{"n_kv_head": 6, "head_dim": 96, "positions": "rope", "tie_embeddings": false, "parallel_block": false, "init_std_qkv": 0.0251, "weight_decay": 0.065, "warmup_steps": 233, "schedule": "wsd", "decay_fraction": 0.661, "decay_shape": "linear", "batch_tokens": 131072, "train_tokens": 724700000, "steps": 5530}
MLP neurons of a small language model. Each row is named by its layer, matrix (down: output weights) and neuron, and shows model dimensions 128-255. Each number is 128 + 24 x the weight over its row's rms, rounded and kept within 0 to 255. Numbers have three digits each. A neuron's up and down rows have the sign that makes its largest values positive.
A block is one neuron, or neurons of one layer that tend to fire together. After each block is what it responds to, as a language model described it from the Wikipedia text at the highest values.

L5.down567:121109127121128161086126124113128155088103103162135129157109137150099140104119112138117114120117121135142129105138120127119139137130135093133117160121129167081152162183154121098118140106100139144140109131070124124111148159134151111111139129146123152128144136127144115102116156154149109116144111132125118108128115136161154111166143148143134160144121145129130146111129113146112125181156
Description: Mid-word fragments after prefixes. Word-internal pieces that follow a prefix and continue a split word, such as pre+qu(el), Con+qu(ering), un+f(air), un+ve(iling), En+c(apsulins); also " superv" and " condition" completing phrases.

L6.down23:119088131145150102127171125121178098097145127101117132150109146192138137091125169093132134139125147106140151112098117108150114131085184113156123131116125126131122144128111144156137099107143114168131100129113131145085114089104127129101133127112121113154101134111125152122165132125078127173100129146091094100183132144121123078093136132150176123181147138113120109137118106092125134102111
L6.down50:131123131125125142116090151076089128109082111131125121121133173107075114182052103080139126054093068140117107136124138156107079108117134122149115097124117143128095088124155125158108107120116117101165088103083138089148146152111160122072122117123097135115123103125150124138118157126152101127122144141154111151111098088132117141151152107135135145078121142135166146104123085127076132138169
L6.down75:117109117079116121114133126152119113126090146153130122191166107067141121122180112150115138156146109112087132151133139144073139142146140125169120097121151088123155095144130119134118112152134105131088108126127110138159080147102115117131104103109088130145123138109109156091111125099092140115161134115185128178129118112176111132147099142099110144159148138098121117115110089151087111126152
L6.down246:099113109122142120131115132133101136143093170158115117116112134117130117127151126167148130133140144169116167133102150118143119074152138134141096100148137113129088116133159124159091129111128139107128151105115140119166144150115108132110117113123131099108123075144142164128117126109097123149143094133125110100140141107133143112121140149124135129112135099144090118143133132143124104147116
L6.down252:121145089146107091125131084141138113111130145178139163141116134126131168129125126111175143094110168137115163131120121172113162103132125126170108126120089128111113125196130106162102137121149118077115152160148155153159140090119133103126143116103132162130160153108155128154179129080132096131110120103143140178087159084088132150092150132127131110165115104124119138130135094136123061170127
L6.down454:097099146159117148150103116115099109116125134164124148131151107155070144137151157127154122097147176124084156128101129145108096116114151150082074155129084121152147111118103161124120172143128155165125153116082128148153136117135111116100136151098101119138142106136139156127126111131122094121082094115136117146129146196123144142162147096093171133143165111122109158127101145125106136160104
L6.down502:155098100101136123152097118138099118143116129128130138132144128126155195095090119114169139116091090162115121161115116096141157090149115165127086093133087108135120072114128116125147164154109084108112112106103180139161101125160154130069092124087106167112131104146119161175080117120148086137120127123081100094119093099094141109126130140105105108127184125143121079106108150118081150101186
L6.down741:134086168164137152112147133168099133124146113134118133133164105166148113157134128124166137101143132118129130130121137162146155102129111139123158139153090155157106097112156119130143103099133139115174170121160152110114160131145098137146156136122092151155102164129117150129126152147135114113175148128143102103135108124120118107151138103146161115150118110123143142101141163077112145160116
Description: Category head nouns. The final piece of the category noun in Wikipedia "X is a …" definitions and short descriptions, e.g. pitcher, magazine, asteroid, mountaineer.

L2.down183:131164147114151177089126141144164172122113143099135114137131115123118115134151117095140144087110149120109117185159082142166105155114155142133169121160125109127122105135132114115135114171117119144193169131112108130175156165151132089126145132130131128107113091096135125130112148107119153119122126132107100132082178131121151152095166115110144130109086131113158158138180131141146127109137
L2.down185:114141132158142180155128106119134114137129124050162152127134126079123126142144122105123150115090125121151140165146123120138160130122144160083145120132170140112152121100137145147122151098109122123117136104105120137160135155129123138175135137116136125179122143139165103139141118124078136143137120125137129112158105116123133127121139086145099119108125082122140140154138115122145124160130
L2.down366:142130184181098087078096110142146139180126180178116137145072132137158115110126106134128145156131124116110111143097131118123130120071062079118132089127116109171131122127109103155167129139133137140120133112110130096124133110133140117140097105148131071138092135157134109133146136143126178143154125093108137153143124127139131166101110116115085129143099119139139161068108153107154118096082
L2.down370:099157119112133116142121129133151129138130159153098150171141127193141136122146135124101117111109126141071141121111151174141099143117102137088104155116134155161131145145134134101132148140113109113112077124222134146091187182099121151170138122145143114146159111104094095096142095121110144107144106103142144113115115152150091169149130148117155142123142179156130130138092123159144129139168
L2.down448:159165138133110145138107107117170101136123141090163126129137129111134093109131156144136111130198142121139091152139148162122160124136053172084073154133102103121132141109140120122121135124157124181137127144159135139108120123075151133149140114129105128091175141131165137124077123100136138076173119132134180156140151116096137109110128137099114156158126128121140115147145177121137100162148
L2.down829:127153159111117161128094149084150133137087153112119141120137126124126141162138132122122143113118097151109116142110149106123120094126110106084190139113152079111161151124141122150104136135097119107109120135102143121148121157143138148119088164159129116166110139134146113129195138148116145115125135154106110131133142119148135122109167111157133119135118102099122142112128108122102175087141
L2.down873:142122140115117168131144152118143132090136169061124124144125125169165149114132127150151143114086133194093128129126135126079136100109128125104113076160122161144121113100119135129094134133135122125110098110103128131133118147097154113149139119143151146109113151164136121126120117097149115116106146125165150126119128145105156171133128151101138166102133097153143165110126098158159115097104
L2.down906:141143134104116133123126124162141130172123128144093111138081117156142145107152137150128139134112170167127138125157113124138125113129149125068131126143119129135114120142111129114148149134118119081127116133131133160178120193138137136142109132134133170137122104109095133123141092123124133120139065131113092088122153098154109107102136141128104148129191126133128175107186146142103125124097
Description: Leading digits of quantities. First digit chunk of a number in running text, usually a count or measurement after a space, e.g. 29 in 291,000, 34 in 34.5%, six.

L6.down160:108167087093141118060133137131101125118091110141108086126113160142129118148151121092166136149163145146131102142150162104171101101138113125089115117147093112150162117162131117130147101141113130126143109109099152153099132144094113139117108110111112145128104116126152119121105166170124134112099110148115105180177193111100117120124167119114190124125136095119104115145114134150110117074153
L6.down555:135183142125129130177138114110152135159104131123130132153126146085113146124144120124130137143108070081090113148110125152108118105126140112113135098141118102129189132141075119129109144157143146124138132133147112124099130159162156121170116148124157158127126109120182107147143124106137184145111121135097124108148072148138102133075161146156123124108108173142144117151134150150103128154131
L6.down576:153148143085112131107176110113135116124074113135109096127130148155121135109098139161123132108113132068130140136131130141118099117155110137135123159128128150135148119112161092130135107092157134097145169120088168151113161159129196132125144106121149097153124089138136118131108112095159144154108131141125159124142136105100124119117116098166120118103125124151110098119160121118143122129147
L6.down619:065137098158096144111150102111147112118138098087139161140169136158128123147166136156136108122108132109141111138113141098150105127119099130138108108110130119139129121073112130170140103131101166108148133132149129114162161120080111136105119139126148119114101120142136093107158096109122178124111139110108157134175108151105137093086158122182144141120091156116134112168140094090105089173133
L6.down705:156187148128111173125165134091132132135138119085123138145162121136137125157129161113099159122104110127119120137090161063148125152142104143151103140093125142152124121110127125121117153125158118105165142091131111121126138158112172121135129171135096119083136152126142132087118114125125106158130129144126155091127150140097131120146130150137102134082116122132180138131103171170110129101107
L6.down913:112162142141163117156104123133148097133129119077163128119165138123109139131120129116092134151148111118148110114115151141141141103082081134114097104144122099109104137123130140172137169127202127147165144135116125127138118151172108091113092132119160108136132111156142159155093084113083133145108123135162107132129135108109136126123119108123124110138154083140131146116152128121130183161113
L6.down953:112104131141157149094169107124135184126122114118106139161178201148110150121049106099134101111143142117132154118075144101092087134099138112098132130101058113122107129125142119154135105140114153128134157154084143145167129146096121136096150153099185146133122152128147118136132131139112096171150147109160160135124133143108159142129139140156135120119114070171127100089101137099115176064131
L6.down982:137110144126121166120092152127118147116121136130157119085099133169089112112122121111124131138092146140134107176166170100124076117161159112119135134155073110098133112158182081154126125134103104096090123107141160194114082117158122140158125130125138131179123133161167128142130127114151073122119112123097134089141122161117115179123119084130145113081141083100111164117112117128136179098140
Description: Mid-word fragments. Short word-piece tokens inside multi-piece words, such as disp-os-al, dec-e-ased, enthus-i-astic, and pl-as-ma; also a few table pipes after month headers.

L5.down838:106155102140110135094162135108129136135125111124114106147135123135114122097135156148118141153142180096203085147160090128110138145106129143153163150111103164190123064151114170109143141186159103112120121121173106138183110124146147118103118143113120140142137159114106140125154117141154130126133127120120117169159096135095121122127155123143122139149111152159148143100165142114108183161128
Description: Complement-taking verb endings. Final pieces of speech, persuasion and stance verbs expecting an object or clause (bl-amed, conv-ince, den-ies, suggested that), plus against/on after nouns.

L2.down261:123135131101078156135128125150146127143135118103140116120119137149139113159123113141088131093102074157107161151124089123156148141123134153129112184112139142129165086163092178104154132139162125132126160123116101116105201121133139182142100131114131109107133109140174128148091160106143130126131133131123103132108111129111145115138119116160114111119119164107099126133116126156072157136156
L2.down417:108110126124140147140124102114134145168113092149086140157096084120141156112123148116129113129126135143163153144085157127150112116101136154128127118108125124100188129171120127098136162110136125134125129154155152119130095156119136119140102150133144124099149118115149128159125094116115109151154151075101117087140154149069118154115111148156148137128126129103138153109122084066130135186149
L2.down477:110196110137140133142140166123134128104118117138153129107125062087119093139141107107168068105138117113129129139093150109126132137149108109169100136195110152125124101113118099161118158141150187149126137109160094142141170088119151122116136111164148123097116136130107147161124103147139110141136105151157155128108120117131141122169106080103126142122140109136146129111093122100153147130178
L2.down483:130115158127119142131134072122104147098145140160129127132110120073108123133130128147115107117096105115118140129098182146157109144100112093178097153131111129121091118136147128133126098113122107105123119133174114151111106117132130100124158099117154119117115153105138142131134135092116113124139143104129144151173133143125094148138134131143132138139100106123101126103134147084126087158129
L2.down554:102116149090160115105153130132104159112144120124115171122062107116144127172146168125121160079125107132162133132117105129094119117103150139114117137160118142133122092101124129174148111099161128160157160156128114143154118132126113116146142149143152130133127126146146073153113156121119084125096121158113140114154109116117123146157129096141152116108136202115140133155134146110132115136170
L2.down787:105122114117130125155129125118125096113104118140154097134098127076094100156158117125112128140119182137143113091106151147123134124127138140171126146153147102169142145178144137115117135143116136094158125121179109112133136117129156127110099138132103141122137104150137153129123125120105150200121116131113127130092165144138163122146105148130127127150145115113122125176108124121153094108167
L2.down796:140156102118133111152155170122129171109136147171107111100122129141165147130134122105142133128132125158158100195151150121116146108137113140132073124138134118127118118165127133150165128135126120091137145146095143130175150118133164160119137152110099121130141101101135123106116125108145134135123123137136151124098119117087130200139076117121109103138113134142159144146133131105148123051123
L2.down816:123127142106133127137139122072090093119074151093105165128133131109154153134126108084169129120114110160165150117125095105163125090128154115130134144130110107097129088121138162150158166111144114101104147097114166131137142102125125158135129148136168149150156110106139105165117103134079123148105159106112132129125149146129123132145141117133078140066118128063092164149132118159139117110154
Description: Mid-number digit chunks. Middle digit pieces inside large counts and measures, such as 6,80 in 6,800, 5,00 in 5,000, 80 in 8000m; more weakly, verbs like described, includes, involves and suffixes such as -ed, -imate.

L5.down97:119099158113135131144103132152174144142130160155130131158130127097137122145104148085133088115122132145070120120096129151131148076175148116166065147128162122108082103154167103101138139134148160087126156132106110162159102107121142092094152154137117153126107139139094104104147127134117099115150157089122133149132124095116145155184104092096138157139138121151088175123135129150142151131137
Description: Date components, birth years. Parts of written dates, strongest on the last two year digits after 19 or 18 in birth dates (19'19', 18'30'); also month names like May, November.

L5.down604:115103081135147151186146118097122113113091092158118144133154146111111129076114114100151124176131134124140123137154155132133122167151150163157147153135132134106124132146097091118084143118095122145110140121103123140087092127100123082122149158101118081145117141138120119164175109118086111110086108160142107094174099134127105122148105155102121132130140110080136121093123135138130127103194
Description: Modifier completions before nouns. Final word pieces that complete a descriptive adjective or compound modifier just before its head noun in definitions, such as 5,000-se|at, cutane|ous, teen|age, tax-deduct|ible.

L2.down37:126123067096163101106104153135165171119117071179132127138166111119131112144146116094096162156122113163153144112125137103163094165124129110090126156141142148109118155117112130126136165120138130095099172126073150145137145126130128149107105188113110169120122132104122110107087122147099123091130108105152152122117117103122136185147119111109172141099126088121120115138135149123153092048136
L2.down265:108090163120131162071120153132131150107110183136139095143128160133095148156126144099114149165128131121129129107137104111150137164137111114149161127103157111108110165090127133123144132144123149114143137079125128132104149120148106154148130157146131131087170116110154109175155135153149156128129124144098129087140104136091114091140077121133134137132140118163125174154134075123087203118137
L2.down389:100082111102140139115119126128088153117114172157132119127126119116114092139161208115114115137126125125131115132153161138134144141157100108149088174128147142137128158176121144163144125122136127108085145080159143088122141156140103134072125133123130101120136100128114148123125100167125152163118125105105135124154106130089130106109102102132145142089135113118133116123124141131093156154103
L2.down458:134124114093099126125118166123110146098126141118173145104107144129156145129147132142127135108100126121148096126129158150117131098138109114142104125127122136112135103178108132126127089156132147120102130130172097107143118116163132129101098125128110101127156080114115128141142095136111135153129095154113153111132163138101142129121111120163118165124107123095130148141148147127116178159136
L2.down536:119098101115121127145136124141098127122110129156128149081114128134167159140115151097122128120098092148151093115123161144107150107117093097146093143128142137140129143078137153129129121144136101108118113150170125112124118082181095131107148089140115108115196050143106140137135090136159141151122152146111149102112187136098149130127098114132155130116090117105123142139126111141090175186122
L2.down713:104133134115116137144141148102120125127105116117130115122144130082157128149151132114158147130134140183154111164099152135104163108118094086182078133108145141129140170116149126120133114135168113131119135154180139089156109100117137101129107149163117099097135081155111131135125127128113128150108132114115152143160149131105120123100119074116184141121113114121126118107118085126081141177151
L2.down896:158140106132094148152129137095141123131154138087142095087118135117104116122136127153112108135119146145110121157144133172102115097106147145140122136123091101093122130194168133138101136158139148122135143162142109137139115133119093129130127099134109111151133157112115136120140145123116147125114151099156099123146146152158116130153150130142151169137099096114150118150121148137102155147145
L2.down917:107096119122090120140114105126114135125069112113096138108106115142121145159080121133066120081166133103107121162103163142132115111115104096170121104150181179142099121148111137097140111108131101132112124164148115123138117146117072139113100112110156108113134131148112139130122111115165137084111140157092130142141102135144084124124086132084158137128123116109124154066120148114116138095106
Description: Person role nouns. Nouns naming a person's title, office or occupation in biographical text, such as professor, editor, Secretary, director, often followed by of.

L6.down207:155138090122115140149147092121139123121120119143082121108098136163119104140090114125114112126155156128092145121123146128179145113100108131126161099146140079133152147094118133097086107118132094187113155111106120114109162147086130174101108126137123163126154195122096129130137128133108121092154113102120160159155105155128150154137124112098130099173123123083123113125098152180104131161117
L6.down382:145122101140158131162118156142091100139115131107139118121137118105127147112116129129109135113150106148129138124104139147164130104125121149060119138093142128137103164154112147132115115132154122104174085137096119136082133144072146123133099118123085096150132121126169102113132132128131157155113098149118141121081141141133131114146145131141115118129132137118129096131099135129125125146097
L6.down412:146142114132109146112180166083137094138161127126101127160125116124130138121085146109131158151146160157121119117117107132146107147133121134099165125112118084098117101131090094121125134131120113141160159152177141115148086150131125089074097110110206130134140140146108154140173152135139099146134136085135114105103084130144113113126152138120127076109160148159128134160136174124099156184173
L6.down475:120114139184142158106136140107141066131121128184158138101152165151094104130140171104104129120124128157124113139124160134154102156139156104081120097125134109122111100120168127157128065155085130107140135135134110165126171133133114135154147138107106121119175163147150114125112143132121112078155136110107115139116167097119132149167145134130109117134134123146103095120105138110150156120146
L6.down477:117137104103162083150158136159128142119168144085112099156137155090128173125134101132097126091107095109124126165099148134097145131127120115132143112116122096150163129150132155143158147148154099148100175173150058096146124151127129115093126144149137132138072096129159106143095100098101174141132161123179112148104130116113101188142116142151092126079107136145130110112147138130144139130136
L6.down618:174167136124117133088134150098123086138116124121157131139099115098139124079126091159133144182132152110126133159143112125111109088122144114136170114090104131137132119098121132131137165103116115120124133135209140132112138145127127117142079119106117126113069108120101140095094132119121144161150133129110119128111082103108111112113127113119140146112127139108126126154121145119087179184168
L6.down898:130146103115105130073167122118155126142103152122136143127135133195091134153106107157122107134118123085127140137175065103137170132139134105105155126096123171121143095139118142131109167121126126177134156120144140129104125151135076128093117189105071152154088138134125137084110112101100112090137122096121115127103104119152072158126140143132120133109125147093107102144100121132104164122133
L6.down927:135161146129129170156150126175133133102136128185118110146125133134167139116199125155145133124111116157138137073161209087116164100112107115136100134170095137084170124199173133117124122112108120162127121164118155152125116112122118212147134106130140143117136171168119125065131100125112133115158115109111120093131129122130103123087136119166103120148122126119112136117152141130108128094118
Description: Transitive verb completions. Final word piece completing a transitive verb before its object (garnered, gaining, revealing, delivers); also were/are after existential there.

L5.down689:128124104143139120109131140114119128129081116169141105198139139111151121179130118127085116131163162140117131147134138175133102091135096115146161114094115120124118134152090123088136119115092109143149099117155178106147127146116169141117151149110111128114115122132148136137118105165122126101121101111129161106135124110092106126093139154117132119105135094097107150129139178117115171110148
Description: Numbers in table cells. Leading digits of numbers in data-table cells and coordinates, like vote counts 187,754 or 60; more weakly, mid-word pieces of place names (Antioch, Ascot).

L6.down16:067100113176163115154158141139097141149147156087115096146141140093093096129104167126125154154108134112143170117128159114135130119153112076125163165149124134170127110110155133112156108107122112129126119075157153086148120160087141162082137135107165105109074142131108120085138101113128155066127084131139126138138119140147105140148115145099137149125100136118169126106124119126155124165112
L6.down98:116159128148117125123113127110126122125143146092137139109097096141084138117157133123135186131127101100135094093121112120101128116098123092125092088134156107088138127124134103152116102127120142126143123153103160152077134118141164121148137151080168119130105140117111136133109138122078133143130132113110075140122142109131129111123135196139143161183120090131096145129137156094137106167174
L6.down139:107145154116129179172114126140105153133134122092129129094128143159097119130114159164143123127120167139120139122110178161090162076124093094102146118125149100134112144149118166130115125091111154144105130141104120118097133179130201129116102145174096097092094139133099111177127105105117134099117162138112115126193140149161106139163136126107153143118104124128061143140122122070155137128135
L6.down172:097134092129150131162113091164130154078104142098153141103129131154125140134225134121163089118170088131098096144112173102119129138152156137108148151158090143184149099139097136179066127102152106131090139098115147202113145088126101149133113125112122125087131109110125167161144107130152121144118123153105134126149077144122121144116159119104156155134130156137090108143070123135117130149102
L6.down188:152121160108082138111144138103149099113092111130119115157152147123145112110145137065162159130122176125105110126121125112132092093188103104092105138151121098137093127099144142128120113124088164121137132144153121128159146145105116124147073133101140138125142121083138127111125131163090155144136092132103141170137110136169129092109130134129133188099105087125126114106114092134108131148160
L6.down781:099134143123140091167112113131107145100137136084093110106128084079113122111097158120118119096156122111142119093156118141150071098119146145128154119159145123149097088127118140106132141147132094141150053115113120091116148158132115151153118144164068119105144115135182121141136114112096155135161153140127083126093136135122138097116155119135100143116101083123154135163118144121116114156134
L6.down813:136125116138146141115134140098113117090114160155086121144111107139107125139095154105129113098098093117148123120130172163164085090177119118159131147142131137133137125085141150112110126136119140141125161098129110127120109118115099105107197095132140099160100124160160157130102105098127136192149107164130112148128124118149121100132120127146159193126151141142157135141161136166149141120131
L6.down973:110112140146069126100120142136133132106105106155142129179116104123145120162163176152127139093160127102149151117114175106135141134136128108136114151074112127120165140146116138134162110119118179136159152137145087134101104132109151129199113136111141141114192114126120139112066122125167115105119071103124116114145161166139136135151130149111139108144114076106162142143188133136157123127128
Description: Numbers in stat tables. Digits and cell separators inside numeric data such as sports standings, batting stats, population density and election tables, e.g. 74 RBIs, Density: 65, 60 points.

L2.down310:119106175165110126125115143118155153127112122072182103132123128105144140116169153120129096161136140149158154087135144093164084112127118047157168130136078117191122152120144135135157111088142178164133117140099120119101109110138130102097127118122088175114137094133123127141143153138176123131112139143109145143106133100146143109111124113161150124181166131138151136148109130129149130058132
L2.down336:166151138168108111112102131141129127099119123116134080112109134136132131143162094075129131133145122152137120167142136091110130124120096120176147088139124076081129163152143121165120116126093126088110098145070110127130105106141127130116144147105136162128098098104128115129137158127164140101152096139125117117098121099102137185087127116093153131080134130142129127166121127129117149138100
L2.down339:155122138160145150123121163151149171112117146085178145137164085120124135118128147106144080101120132126137153107116067126156116084112147111187141139175113122109118120165147128140118154113163146136111157118140069109124119110119171120109117148131126115095155136108122113148131121143127126163154122113103142150134144120133187118124107108193099134166129141100144166113153131114069154112138
L2.down626:135097109138140145117147151123147154134118122049149136153132120146129137107112152121143108109150129111107116161121141137131125116061150113142141136143141158083104127059113123169144092118135172120111108123131091106119143083112143153099130139140129117141114135107121124125134104098141112141150126132134122147151160147206149110094134102170119140130083122144120128175170129097133147097143
L2.down730:095137124160118138118136082109159144121101101119155128111085107169149151119075104114135093106119150134112095162116081139158114094138120147122169125147119100109107119120140127113137155144155130123134164171094131074115130132152127156155193143142119138083128113130132082122158124112154133115159111127111128151098114102119114148113066102143102123128134143127127132107157098127098129104167
L2.down799:077121143130151167124126141136154117127101149106157121133155116115153128070148145106153111104144117094157114131097137126109148096080151156140140162139098147124134122076124139180144136112103135142129167108140123141129135105114133118167118130148186139093115117149120155146097116145127168153125123162116152115143095146118147108123168159171117119138124123141134130110130141124115129120151
L2.down851:108133144129165150152102128062129134140114123143144137084091076136142134102191147148129114121139120146126158142142118122178122147070179119164139130145092134129150124184125151149126142138171137113118151107166126133131097167155112110148100086100185164118115097147127105144122142098103138122142087164109103137137080148108147108119100126157155083099132169133129124073183127132144139087119
L2.down968:079118118133134153093113166153093185188125132150140141126115151131101143159171091165099110116118092134111130138093138117106149143098133158103102148100117149098140179117097164142104153122156097174116129157126137134140138104140123120127114152142186134114163155113113125115153083122127180154143111137130142114158088136131157147124132111127150133160113132086115090121120158109119115130130
Description: Month names in dates. Month name tokens within dates, after on, in, from or a day number, e.g. On November 30, 8 December, In August 2007.

L6.down216:111115114147158169123120104138180112117139127079147068156139100178092121147064102128144144129125135133147136101094113115138136115129157086102140131069145122137124117103162089134132159103130153128123122157114122126123095110133113102151100158131113113138136140138111167119129143152138090123148143135090174125152085175095146119083113119150137138106124147183152107095147129098147162128120
L6.down275:133078107122151124117083170145127139118152111138131104119171092137124141124108141121142151119094159097186111132149152155157141090155140090153069125138158133158131123151146131115131104141085132087165114113146124139113105098105106165120124125124182156121129136104092105107116090133155116133125102100125126110126147138124134110139109098088152136157149154087164137101158162106146152117138
L6.down474:118125095128116127118168150148134115118103169071141096082109139122147105114108115118170100163105105107137110122118119135120119147157144131146175156127152138110123121139144149151125137106159131105112132135134152143118127128125136088119130135196149138131097093120125142086111155111163108129108132138133108123132137121153123153124147131146156145123079134127123135157138094113115106087136
L6.down525:130118135109147126116137124113137143057143139130163090172109136137146125127117144129155118151116121125139126088100139160135123145096128127115142133145140115095120135143123116147122135121151176124116101155117083142128127168120093099117120140104125163149117136111128105068112149149137132134127133115126147152129127143143103148153086142093100192103099068117131130151145160075121116150179
L6.down661:110147108109163160189154139123118113127091095101124133091118145128115119145102128133156136115110107107130118123095085103141127111135116115111127121135087128150114093130094135131138172134067138115142157117143165143174109085135139129114107163130097156117175143140141151149117120149111149128121135103112109135114146123124103095142130117114117104108106115119110141089097091133081156148154
L6.down816:105119106078134145166106170159081138140138141121136153131150108148157107117147119114096152109127099097080142148167169127135134106127105095155128151155138104138069099132106112122103116107116134114055105151108134126098130143085102142132134168144085122134130138121119103118099117127153136146112144102146108131108105138152144117152110104123121177103135144105158143142132141127099168117087
L6.down914:131112120117134136138121132113139115134094108130127116155148135120168143112151132115093115087129139097147113156152136168176084154121112116126150128091118149096191161137138125166127117134098130120144095155107133148130147134151079133136152103135102121138134118123119132153128120115152157145117109121103128148134115115066174108116127140109131132109133131094112098122121164142119140081107
L6.down994:104078097111130125115109112111109152126137169101168110164128091099116117143114099111177187146111096146142130094134139135113122138107121080151153112174129110141082147119194115136117102130166134130147128117073139157153150106107132125161161124155107143164175101137135145105136121149115107121092156125111132156124144136118153119119131142104123139131130147123157147118167115132137130086165
Description: Month in full dates. Month names inside day–month–year dates, mostly right after the day number (15 January 1919, on 31 August), plus the comma after the day in US-style dates (June 19, 1957), in biographies, events and tables.